MLP neurons of a small language model. Each row is named by its layer, matrix (up: input weights) and neuron, and shows model dimensions 272-367. Each number is 500 + 50 x the weight over its row's rms, rounded and kept within 0 to 999. Numbers have three digits each.
After each neuron's rows, "fires on" lists the tokens most often at its 100 highest values on Wikipedia text that the model never trained on.

L6.up1549:454530426461459503487571496478435516502488555477419432565498485487515432485542527498525506484542495549515457529564493489538505467504511567512428579473473610479467556502472459505579406504462540463542495404481592515518484478452500606412501501476535502434497443492532524448481468534471508470
fires on: "–", "ry", "se", "is", "re", "in"

L6.up1299:440465547404432510467513387449536464488485460497547500385505535486540545678509486624408429620439540540497526574454514546527452524549404477478508501516471485496529493505545508461541456533477573464485602527581567501457386587465515462563490566522584507544583430480447508567455554468496564496
fires on: "  ", " |", "|"

L9.up1103:554524537525392435432507509459596423476531492486430515503563540466560542528545557514558508448504534482512464444513469501488515501546515519507521529531497512460537501556520458461580574494548490470445600482402514500415560478505459646462521504525401524584577493491447563528434382504587512472
fires on: ",", "."

L6.up660:493469505532523480535540478453441560457517493384542434367489501441472494498558540506527431532486506501472588545516436500487563510522466446505496558521579484496558486464498491608497438492532543497480482390592456434462509582561492516481454422477601539549520453505509450604507608465454532514
fires on: "+", "-", "–", "=", " 18"

L9.up141:570532472447466533506519491491498473447492509488420515409531451528544452529507561524431575561520445450509499535496440573519503496458532522484525494495547494482431484587485469474575398509495503504559561593476539458502479461541548496519504468483421483496508415499460541442440443445452471456
fires on: "  ", " =", "|", " won", " den", "\n"

L9.up1735:441534453507489416498517508555454473502598545448471510486522514490564579503533362463551424524493515445524504463604592510481575502537527498589457550581599490457566497467470464497529527513544587355494496451483530529441488454426556570509527417472454517480567471481515519529489494447448566468
fires on: " a", " by", ",", " and", " local", " States"

L9.up942:484639535480473464441459519530565417397422481458484503482551471530566563505535544575490493535508509554516530577540502525527448529463475503456482474527559514302504558595624424520511478502616531511563520537510537557424511445528476524494504447503409426527619481428462410468435484459505568430
fires on: " and", " while", " as", ".", "-"

L6.up1903:615560496346525421478525459477543517473455470514394446546536507515532536499613478451501492562538548407439530465571526484472500488587523465542505437536477465463568509470529428527636518492473526468471498501479503573512516532382498474539480573523532674506532438551518548565545458539500476378
fires on: ";", "T", " |", "P"

L9.up701:502482454473571505448510498401519519398534470596425468425500492548497456478467572480495423520476475532480550501639546569490452564529489505492519514609531446495506458540533474448504442472524439524495443448494532515514414474434467569539573431564493522469577473509435468467468557428506541531
fires on: " |", " /", " =", ")", "a"

L6.up854:471447407438479422463514491492523458502479515488476434542525598547509438443596518380534476515500513477330567557489495494484517464503538604537515519509621554493458439474487454546440489463566514473491352477477515600499555453546459585532514455412509516541635481523453494380558549475465530573
fires on: ","

L9.up1935:532443425534450514489498514363388505511412482505472476440613463513513447554479479526411505526501504547445530447533486558535500530530460504482490575447497440508382535518452453449596504524562435504594594492482538466550475466451546507491542566531487567507566426513352531507482411445554526604
fires on: "|", "–", "\n", "c", " |"

L6.up1194:458530494461516518487538510486516410531441500522511481536478374401540514542596417466528475554543503487463523475539448521520461472525549549535468484545506499528508505506524431441489576532485503550539550515475565528359545458481492490492394484494583551384517460384540457447446489525457462507
fires on: " and", " or", " a", "ing", " A", "ly"

L6.up299:467436486509507491519496522480553452503607491564473506451471517533490494524509505411490466490444497597591505512487534500516470514510502469551461490462441526500597502488471385568505419439535580515536635405468534509593500535585399552507616525520572509459581521477502544549401483472440488521
fires on: ".", " |", "0", "4", "-"

L6.up1695:513399417455527503416476473477451533487409500485531472553484485501554472633567474478457545467533561390477470534472446528525519470512489468553506526529508520538439465551535489529570479491527527500490575441465488517496459502593558548574534494594590569442536582608492390484480461538547499418
fires on: "ry", "l", "y", "al", "ro", "ott"

L6.up829:478550469505509415428512463492522525400482485511423427430507418475490583525615412543452435467525491487500419441553604495475458437484375411524540514543469373502558472534577465535612471539576499455482456421464519514529469502512549543549429511516507539540521432541457514454460567495449547490
fires on: "ly", "ti", "y", "f", " career"

L6.up1076:435487581540500504527593438542585543597480563444402608481478568539463528565586536507561494558425507628474448443413412518466550536510471432445436539482462546507566564606442509499535627450531506478473536543417528442513511491554532579513536498496527443513483466446377554502535508449521544485
fires on: "s", "ed", "d", " and"

L9.up1491:611537515457469441435479542483508448464471551534398520549532441524439488545572570528472499518440511356419461403535493492492433521532524552515475491485467531446490560531475532453531585429544484492506543517518562510513407412510476551441458479471548419473564522619465539470529412510493455458
fires on: " and", ",", " to"

L9.up845:426466510454451443495529456493532347581534478529501603515522430420552535556520482525531491529413557629424466553542553548524493507496482483392480475524505518434549510479502493479380418457509639519480661408440457522496459502423461465440512426515359507461536501634461444424483530464574525524
fires on: " |", "|", " and", " least", " of", " only"

L9.up1111:522497429520505536497507459509479477529609477496490484441509409446530514575423413471468380654404560491415533505523520464527494481531522565439532555512457607459572495455554481471480447487524443517508522477570441472535503506463529482516497533459515538500523468577461455595388520488479446465
fires on: " |", "0", "\n", "="

L6.up457:443370487482488355450486512488598535490591600499419466545573514519522553454528521395508455533486427435504500485495540579484426517489502430497509471565549444599520488465406533472498535467495600568431452490598567574476482432412488512551507472490454493524491490484478563551447501514456511513
fires on: " as", "\"", "ur", "nt", " of"

L9.up442:473513568499570491519497503391477455405514457510422484465494478464527513496508542490363489536423505479457516414527573522486533524505472348499562554535596495485454473515567489444522490485473532441499475412520463424502497546469443534495522445453586522477521405442448450390465437540443508477
fires on: " /", "'", " (", " |", "–", "-"

L6.up1274:526516553514511515495474473539501521486575495512488501515598482544493523490514434426531422493522450474538495470523593506530549521519464575525503605498422537493498534487541474523452603493515637542551505530366526464514461384534576539490477454458436585518556463570406522531442458496497478499
fires on: " to", " and", "y", "ca", "em", "ce"

L6.up1796:558468604497526552515512495490461409462471444500501515414556400497468546509477464526502458521454537531516438372496548590524508516521530537539503531427501509567524514517542442482518521461583476462550533561470524502415482583540551495461461455442522578439577462485473514515494529527464561505
fires on: " that", " to", " and", " (", "-"

L9.up822:514558551450512547473584512368507453548520526546536554489526459588462569445455445556536528504511496521462426518537494525544505507566500472583461405574584482501508489546519516511466578486530497533462559538454495496505582493409517503563490500526545538422519447499450429571416487483505520467
fires on: ".", " the", "s", " |", " \""

L6.up1139:413468487466465406462479529475556446472485517482482531524571572515439507577521514472458431526463472560394488460470449518544533483463473528455468511604559610544457560509475549565516461463515495441589470455478529490359508481459363539509454457461572501528532341484462435447494404441459506621
fires on: " in", " for", " by", " over", "-", "|"

L6.up991:514515445437514472422542483444466334471528623499464452535426480496573519554553523487496548549446497395404550469525506544535535476547459496541514520555539540512471452549482459428498545501531536523531504469522563515467513444533472530545461531495518445540505575537524501519497406535512487417
fires on: " of", "y", "p"

L6.up1597:453486431450391459470564357491573522460512477486446486544637462522528554571464511435493437493497552527506370576400457484489421455475495511538459450543545525522571465519522453470417420598582465449483466515572581507529523558430456530479453495463464465585538415522426445457502550482431492462
fires on: ":", " size", " code", " zone", " |"

L6.up1420:467457534461419470476485415513531447540474517516506452443480494552494513538577522489434448546491512581448497467457508574507415520541414551486482495511473511472467521497381455462547401566493589415486514578418586564498532513483558559463550531475480568523606510481560532503546513473473521537
fires on: " and", " |", "E", " while", "  "

L6.up1422:500430484499519497436493387503524537449499486486527439440449502563555497488608414582493400568440558506537579574455492488445511534496531441490545557601510433457597530512609489393504494393475460506504529425482500494452382505574443426532503507516524528471492471559529382516466519470507465459
fires on: " |", "′", " (", "="

L6.up1656:459500499408495508588469437488443484498480599481525505512522503608547532446505454484481424548486554518440512444488593508501409523517516473589541474460505475424561442552603462461513459452481604403550532561460563452445522504533541508562525427554524502542572389434481379517495556444471528440
fires on: " |", " for", " (", " who"

L6.up85:509375496528522498498476503448607484431569467534425460524542524413518503522550485495459543603373522547458524594544471506500523514540498488526575480486466482444486465497559462551482566430546513511527565436451494461462456425551427520518561437516489594524585498457541538531550469517508479577
fires on: " (", "2", "4", "3", "8", "("

L9.up558:464505412481499452392499501509439466451415490460460482572491566560553510470509568478469502505501470506417535484591473532466537508544519526593533519566551585461446508483489547518508459507583511436487405450468519567523575394530478627564578458379478486513576497559471442407477567527488604509
fires on: ","

L6.up652:503542429478425425535574429443505602480485509464460529481524505548529573530404474420317572536450382489493495487531478522497456519556548488553502437556542480456535512610463520489450390588485571474467524387529559538469497437491550551551429525501550487517490472580400558425443539465524497490
fires on: " as", " and", ",", "\n", " a"

L6.up962:520507409550472488502551480517470559475433601572537469477508469528523543459555447488441446497495524498576481478423551524484490502509405533563405552514557540533432433487471503517507430431491480418555528413453575604494467471497555546545517508557478499478544515540445439473493523422472550569
fires on: "s", "ion", "es", "e", "on", "y"

L9.up918:486517481444508492516547529539514488502514516528486495594452427520511504508465440496454406511483456426487525590565541516475478562490549569428409538503525531577580547378545436449483491421497505533563542557492550494448534492497414454517474540468425464491510412458525443517393416397443621576
fires on: ",", " by", " with", " and", " under"

L9.up86:437530509449456536531454457506446422547427464488495462432608491542517583519503530509397467582500453466583437498455446517482467509514456488494489510575502487447486509452455479542508438558518494545465492608528506621486449461451498451525605467494526535360505493554490427467519501565552531439
fires on: " |", " the", " to"

L9.up1953:533525471530442520424572559476399443517485411645376402415601542432514534537449501418414471502460543486484484454474576477502488555534629460505474559600551552533528512543536478520540441506476488477534572479539490587536449478498518552481479452505508470580519445492516488459508526402568506433
fires on: "-", "ss", "er", "ing", ":"

L9.up1066:577488494525571477568434471531526526524572510530412603426572452441552446496524565474456582591395527441526482463555616541520488504483527496440522559460533585508486562433491520464609568491555604432533479559396527456513463426509562511459460574517468517486500436557496556446498449532546495494
fires on: " and", " the", " of", " their", "\n", " was"

L6.up1602:464502434466444432508533455473474476478508451499570526474580500620537601475475539508435572511493498390519556554561496504550493500545455502527449442516602476425536460494515482414552471558508472319526506441495582519497455463422540571560465577448460534452521569482558479526556425482468573455
fires on: " a", " an", " and", ",", " who", " known"

L6.up179:374514498486431460562532470494489458503546498467507525429497547491575509580513530405515538475475458575548404551386528505562464526463491470428483640550447563416531563543423584416511490412508455443523530534490509532504432461548542470516511600489480461493554480473450472519539543482491535582
fires on: "s", "d", " (", "tt"

L6.up1128:434515548466414486528504421527489520535458412589436480471506462462615580548524486552368510510479421524545495537525544580489500578515492501489479462462558460397589469551444454446518383512491474533442529566484489501567441464524476417426534522512499471514560515474546449488519490477471534604
fires on: "d", "s", " not", "ly", " was"

L6.up242:431528520445466459513430445493564550472483472491497439458507480527461613495599469519456416566526463461433452501469550527467476544564452554460464468537505499507426483546609480460512392455519424500559568496594477526574505421465421548543496478569596513438537509539481494512528515472385528546
fires on: "y", "-", ",", " to", "s"

L9.up964:377546516478597359559520549466579455578504541470436507549531464595513611449427402434397490493413441470470488511547522530547559549494488497450474479549560465466516455474474456496518448493547488446540473475608535570522521444408500506491490519502624465503593502506508417478488422464475549518
fires on: " and", " as", " but", ","

L6.up1476:514414441488508496468526482474463519448533466495458359444418483470446508571529433498499451493535471503517432577450533513516512511494465402554514458521519532449488556500431522507487497468565520488504496440519470581553439501470495577518503411579673552453498454551460501513452512451449509559
fires on: "=", "-", "w", "ca", "d", "h"

L6.up99:551392421534529489497552499514535554479492451564399428527551566489529488540517521477502567563479492552534489480473390592451501564458528455437499549514509505402583519482544530408583483537478544484462608481414531576548474416492501444503537425507458503562567489523511539442466530391550489531
fires on: " of", " and", " (", "ti", " Total"

L6.up895:502499517477500420529492528503507476527508524500365483555505566499521558495539424454580500492470460443417555496532532479485527452451501453527418473594493623454605547478457508528464494467478498366560542486512500529494515524434484574452562466567502519524522472582490450495464516464549457549
fires on: " |", " to", ";"

L6.up1280:447584493501460365567557542532535542454495578533501429472566526405415553490416498371472424490433510427362363423428541491524449454444565497558484410603550543501566399595541571524587483403496534450423455523551470532493557524422541455481502438498532458565560551480591401452440496433487496538
fires on: " on", " \"", " (", "er", "era", "\""

L9.up466:553511443417562478581531416435532538483425486515482457410498399505534453509486516574418460589458491478467573554481500585458455540466420476508504529545569446386570437543611486471473484404532427321469475524495576517501437406505456484452585512512546583466536514567423516545498469481464482472
fires on: " |", "|", "=", "1"

L6.up2016:484439469465571481508478460495613438519516510486543441482418513461480533493468532415424447548532459474441544533582441529522436498489380639428495489469485464537482546602555574498571399362472465511427547436475451541520505589414520519489586489510492442514549479521536451443457417472519552478
fires on: " and", "–", "/", " No", " or", " in"

L6.up115:410484407576491497365581482478616574522605562415449479414469445446496483536575541553512410510451533501545469448489558559518488499514409480524449487446491548490453493465526496517489536476595493477485622449371517561489445403470571540481512457541543465533559524519527419439413587578502454488
fires on: "s", "°", "n", "ity", "ra"

L6.up1289:464465589456584452507538460533568478462429538510549534427498504559423540595535492509463492542419496438413445501507541542491468487498484555463428467532430446528574505479469579447535473484485400383528504466486458513508518534428500546477456480422462536473556442553435473484527478521478540538
fires on: " and", "nt", "t", " for", "e", " in"

L6.up856:570499507369461479518473448494548511480472452505403502506504444480458535482484527443481475452455506378514498462382547491532479466596546505403540437528500557404509494551457445546524425545531494396510511555513538449546504463492535554641435549430544542484566548539506480542539525430534451507
fires on: " |", ";", "3", " 1", " 3"

L6.up439:520518510543518464468639484467488483517470497507476470505426543481438494522497457435538420576445450514502556548481438497478521425492458451482489519534539650531480458491493496505509397502603570532526549407539458484470545500554476621595493429566568547362539487521503516527416530416478528446
fires on: "'", "-"

L6.up60:434542428430505411520533432536476533485528578474456482522490535536442535479565602462579387539493520612536464453529477605502492488540476530559448450524485470441480513432546422500515426504472469537438594428463512579425460480451490480532540456563503446584535427534508493435465489518552529585
fires on: "'", "s", " is", "ity", " that", "ation"

L9.up467:561549469534465489504467458417619501470487411473469519442561401419474382538553548507454492669416516454425528563514574494522573494493597487451499515466484466504482555527493513497470424422586533517567553466566645481497497449427433611471505562538535516461521477423430470518461443521368524470
fires on: "-", " (", "3", " went"

L6.up1052:412390551427490449447547468517466511469561514571456518478586523473474508583467450398442466530445486386510444458443606503539487471495435376548526457443449473505605476478487492474489504529511475532498562528573550453499514443498548523465513604492537556492545518551476456411532444553505442502
fires on: "y", "d"

L6.up1934:485430484462494408452507452483476536497510543494462512478519517550531439595506505496491498449467398526455548535523504554517549488560482507621462448560539564520473411593470419513500404549593570481511523553426518478462444481487591544502570521513467601512594544554433500396535539455377482506
fires on: ")", ",", "\"", "s", "ers"

L6.up472:475653467583534455510539397437473430526546507499548426461475596560584532493529438537541466540547544524442414467458556483484503559526461616464488453455499468505469432598501509444443389463615433511533559430426538459595484470341460514503584463547574465516532485477482426438449554467466487520
fires on: "n", "a", "ed", "er", "ion", "e"

L9.up1853:440594440483490538391493503471559512524557530543436539434450510592463578523570511491468458508469501490486433435471452532554462498527481542460431415522630493485471455475460430539534490492527491513481526459469499463480433427511519618564534483540572549516462503539488535447522512477494475473
fires on: ",", " (", " Records"

L6.up1556:575435504517553445458470516555507426528537529446483480414514481569502526503557525492494515562488512489484538556619532543491480523470512517513515532470450501475492550504543511519528454481602545572545448455528521552454493487502460549530442518562487527480496497628412561507512488518383589477
fires on: "al", "y", "t", "ent", "ti", "ve"

L6.up1463:541586432457485481426466533523505517544461527498495471465477471477485482456532454476524560542465499529549496464534535569511524532586507445450407512555522440474405421542541484430442523525522489516543536462482582459499551444501503467455493430419429591357427470464463561518469448490455470413
fires on: ",", "amp", "s", "-"

L9.up1360:498410484466396404506504567510447453498517543520470522488515490519528610501567530406486423497507564470469473459564559528564594473580452585573474508540495547558468465493491468410465514549526546525478566560541538534538536438510511557500413593374406539535539533517370539496445509529445551480
fires on: ",", " to", " and"

L6.up728:358587394467473506477520424515455480470503462545566560520460491521434555451605490486483467494522494525464413527412565539488502548613393541550423481582500510424551519509511528490538438471512569416504468558532552547518473549493461506457513566501533492440515505491526543385478528436430472518
fires on: "s", " =", "es", "y", "'", ")"

L9.up327:480538473395564555424550493497484468494521523518351380422565481464541492530530488444457516635528548440494443412481448521518542492494505393540541538578510598505489508499538463552424531580450517489538551490410535536543495521492425517470590489465457511452496441575497538517539518593522571466
fires on: "|", " of", " was", " |", " to"

L6.up645:500491466521524450567532407398453472464506461585478457407519438545430555507548475508505518569490482511434469423488531546598487558589540516520495483428514508492426527467500480534585485469467571466547577499493554438621353471487530451460527511468515424422550439538502502357535551415493558589
fires on: ")", "}", "|", " of", " |", ","

L6.up1481:447519556444416442520441524531530391491489552503426468480449575447435593549537514506547524564528480521388442422497615551504538558540499486495494448451648508548439488571537539425587427427537550526522593528488544449532505559380475563490551471572553530441466524470485534501425471466442477417
fires on: "s", "e", "t", "-", "h", "y"

L9.up1303:515568536396467518479519486509481496537539463561486524461507487577539481502553435497454429541460555557472412530534475496574472620575537486498494477535587524428455533478485368520455472539497465515449501520447520503435480452484453470514568547509477492471572381502501504436412463409461490512
fires on: ",", ";", " and", " while", " the"

L9.up721:507540436401455424473490465553491507532454529563433462536476541512548453478428560496547445551476551445462472586438593483547480524527509524542496465509468503483524442450584568527485502432555535534564517516547618443500545520336487514559467461556443549576527412545413442526449483505474536524
fires on: " |", ",", " and"

L6.up761:495499461537466428458523482521540560495507481554467590454475341502569461644474520419524505557481457522514488493529466522473518496554501449524478464618616479483487474579496392390532484473494558503424603500501606490520434509492395483469551472565497531390488474431465550435543468490439510515
fires on: ",", " and", " States", " Europe", " ("

L6.up1427:401450493458484461492513529468442470507538427466467368494542550519500540520522459508443437514466552466498486518447500546547496482632417523514489477473488537399565516420542596513516490514514441415529492544475483510495481548451490556525512529516527526449524512565435467482523485475524450549
fires on: ";", " in", " |", "les"

L9.up339:445622480424465451526507427449576483477501489488460579432535535522603547560462546442516519454413436441536547583548422555447581490458417487421502433425607578446537482510446464523508434538469520429513653547434554494472418532411520600519534577510469465554586556566472569464497440469554582530
fires on: ",", " and"

L6.up440:438455426428392500468451481443550481433507418537388535486531530522562451542548533463466522508529536512456491541608431572526475579537511577517424479598617452354562467499593455508494507505558454517474519476447541579405503456507538562537479525516453441558605486541486474456495447412501491560
fires on: ",", " =", "ist"

L9.up1481:434546520499470479466461377437492553562527550592445418441534452518490543583655561404392423596485474424471537456461428543529469558487445498521456506461524507496408561584514540612572490510494516481413500449531562551556477434500357460538568407516517503525467482544462557538527427536453561484
fires on: " from", " |", "\n", " to", " with", " at"

L6.up721:473529425495494493439585475428546500489531495485415575479559585525549461495454528526453481540490456471342535553492543497428495544507512478496495451530516533490433541442522527569463386548563485484488432505489479461478461482330490601610436517535534586481539448571466526537490475436361559596
fires on: ",", "-"

L9.up638:486522547508549439545455616429557411449493520434565583472498537607513576562554479517515404471455544437502572558573458552537429553567614517439503338442475447463525505474432450479552446494521542511438449524548466569518445480382417462486561529517495475437551468526441449459480571396450495543
fires on: "-", ")", "d", ";", " in", " the"

L6.up393:571485516511478571503450474530550471433462530535490492523541484621456536523471500581477484491471481560463419511505565509474504517491445566484446528624595469474515513514459403398519518498502555518505552523512539553544509491456484594571506532438478565453535530442532561544550492484458511407
fires on: " who", " (", "s", " a", ",", " and"

L6.up1085:477434446556515450486584510486520562492615475564545539498447510474506510489484411407482491545443450467512449464445610513485553456523482478577518484510473675600424521567498432564549432594524546464452512502394487474467467535571494508513473516460472450412507479439540540533440529479440496575
fires on: "'", " were", " to", " of", " is", "–"

L6.up684:475456434356506438456539411461487489450558455509482551468472539481486585548552499498487345536528435523515437539490434536510513494592509489580370526498461532529452498516568470431505452516407489505519473438437543499542460502458479483537548455477476501499459462444522469447413524527500513509
fires on: "s", "ing", "es", "te", " the", "ta"

L6.up1950:503438530528525512517424490499506445515438481549456432430602468477537535474511531569470543539425484471497427477483507546538465489585438540483422527485512525507528505541533465427480487537564576511586533531473540471454515463487483523489515487492536506502481498434460566482491439495563550451
fires on: " of", " (", " and"

L6.up1710:550403512519395427429427527507433522465485477400429405483487554523546531548481446569410526515471532463498419460479435503561449545470586459613508486552500561457589588481528484495500553521491522402538462540408450508444458407467504467417450474537484588467542516555436503592537451439464521456
fires on: "-", " |", " by", ";", "f"

L9.up1165:407443547476422403454529495428458594514522574488478563503484409539471471529450536513454517521508536587450594564570536526527528550543450547409494469426470589426431584473497447475491581338451575517462464538484537524440496411459509616389519570546502494477597511494471485472486497515553524520
fires on: " and", " |", "1", "ther", " Website", "2"

L6.up1408:460459614414544489392494434507507470537559558607532519517470537487528482525498390530490407492492374521429419499481460517468488489509519481468460570500462465425568401491486528456477550433564530492414550553497540541527427508540478507556555545534574523556556537528594544425513502421532489589
fires on: " the", "s", "ed", "ing", " a", "d"

L9.up568:539425451506522509489470535362535461476444526514489512515567461517528442590448492468398536540423562536372498429546581530550601510505526446465462441454601444490474624466564462492524426456516514477446423540608537428454458521371435501483435558521498509507491441428327556417462540544459544537
fires on: "-", " (", " /", " mi", "/", ")"

L6.up1996:529492430410450474348474446489576492503502534460463513463513470516522470480554522514465517475516443510419410509530394514499481508521431539549466510449505503573482489581501541445497392436466468532471488399413509504611439562430499477505508415444509513460499531589418478395475513387516493508
fires on: " to", "si", "ion", "ment", "n"

L9.up873:483434443462515508513508447427451450528446501495515543497533522598629434560433505476447500579471527549508541428467558522697530495578528471498494415491492355480482476468553392553518419430481551518625488540466488548589494510495498473473517506497571486542571487531445463557462474470489537505
fires on: " |", "|"

L9.up113:394551508477474472539574483498600475458473465537516523484560419546605601514533437560468459553496577473441511488510415474544523558631483505542500455478595510450535575561425512519523541528536462460462574438467580527514426432375397497593495534404597487473505480479513499564506462459484466565
fires on: " |", ",", " with", " and", " USA", " a"

L9.up795:432497539521551491464466457512473533497502502508530544491529478451408543510459455448497480533400502465469471583469586625600512433516635506509490443456506420567536400443500560469482445555459528527483515537570441454549501561470551507528511418566504506455499422461496473535501535494443608537
fires on: " in", " on", " (", "3", " the", " UTC"

L9.up976:582513504471554510532512536486621498513425573486553515530483415543503469479568516457494513544489535537398455549562502458611525522574457443550486434548559473434483596551538470578435522430529485458441489480465532495480475439435456485505453464605524513525524496576497431468498563533535601564
fires on: ".", " |", "-", " CD", " Big", "s"

L9.up1074:464577542443390510508501509480465483517474592511549426487401478587465526486520578483523498495472470475455491452513450472484491454451509493571504471540549554482479537412489500436452492466530500469459579500537479540508501494448507507586530483410550528461500534588451465607537526471469592518
fires on: ".", " at", "t", " B", " the"

L6.up1621:486459469551598521551475502487501470456490528477351432443488547454545509459524591430382579484496389492558551537580507536445509525640477433527559528491487527513490513480513454414521436448585589483551572432485418484541535593541520541503537521498485550441458476463511410519478455520500541485
fires on: " |", "-", "."

L9.up584:419497341506414436438443482533582510539570451498339434556522488450519456433497441497530448549518431470546496423423600493431454536500451533469415409500489491471510439464483440566580547491517532505476497508547537539495450436534383569624483492486516539596448494568494524483511463447383503553
fires on: ",", " a", " be"

L6.up960:450515491512475485471522464524628486479512496477485502451520568547509486492461455407501513544506508453496528484431554520545483517512495475489471374511492561511501534563525510529501509478623410504468532510604491541435519444410515578529543511470444426444516514475567426393496548401485575458
fires on: "-", ".", "ly", "ern"

L9.up223:492522490493446443433523508503550507456563432493409534523494357488491488493493523533486546570477612445489387596560470481601463486438452476508507483528565562527460416554462475499502556512553627428542532508481624500423515565466511678444447559521454569593536388520419531498498596381419464557
fires on: " was", " is", " Co", ",", " Har", " Jr"

L6.up838:477454490459396446411647469469565519501599476430519467491473512494545569486485514496527464521487484466478475410516491566548513475433453398481492512469509498499558428480467471539567485534517528450488466444470553525406426415418525499492635499486517483459546514562418461410505473560527543512
fires on: "s", ":", " of", "\"", "%"

L6.up1626:532495456462562494427557480445530525476463498564563486482504402556435500541506551441554468578435586471409482581535550507508459511592510462450478409493497482509521511534535432622642506463433482414523482504618512482422439553441498460485502475572577531439496360477537519515459433556500496469
fires on: " |", "=", ")", " ("

L6.up1135:447370447459487431443461431485572555534564515424512449508394437451543490469505550516481491546523500450499444487563553476466485496558403540557523466471542558570461578451534497539561474492567454512479479463508599457500380463497371513500515475468511524554455493555546413481510477481479517485
fires on: " the", "ti", "nt", " a", "ll", "it"

L9.up1158:491444436425515500448605516535491402507480528606506487463535541406543513565645484523466532548508500504391557388574536575505463566496566496480405556508525543477437520521471470442498479488401505553481582560488469541546570411417476538561458456467527465538581470567410444437444445473473523598
fires on: ",", "-", " of", ":"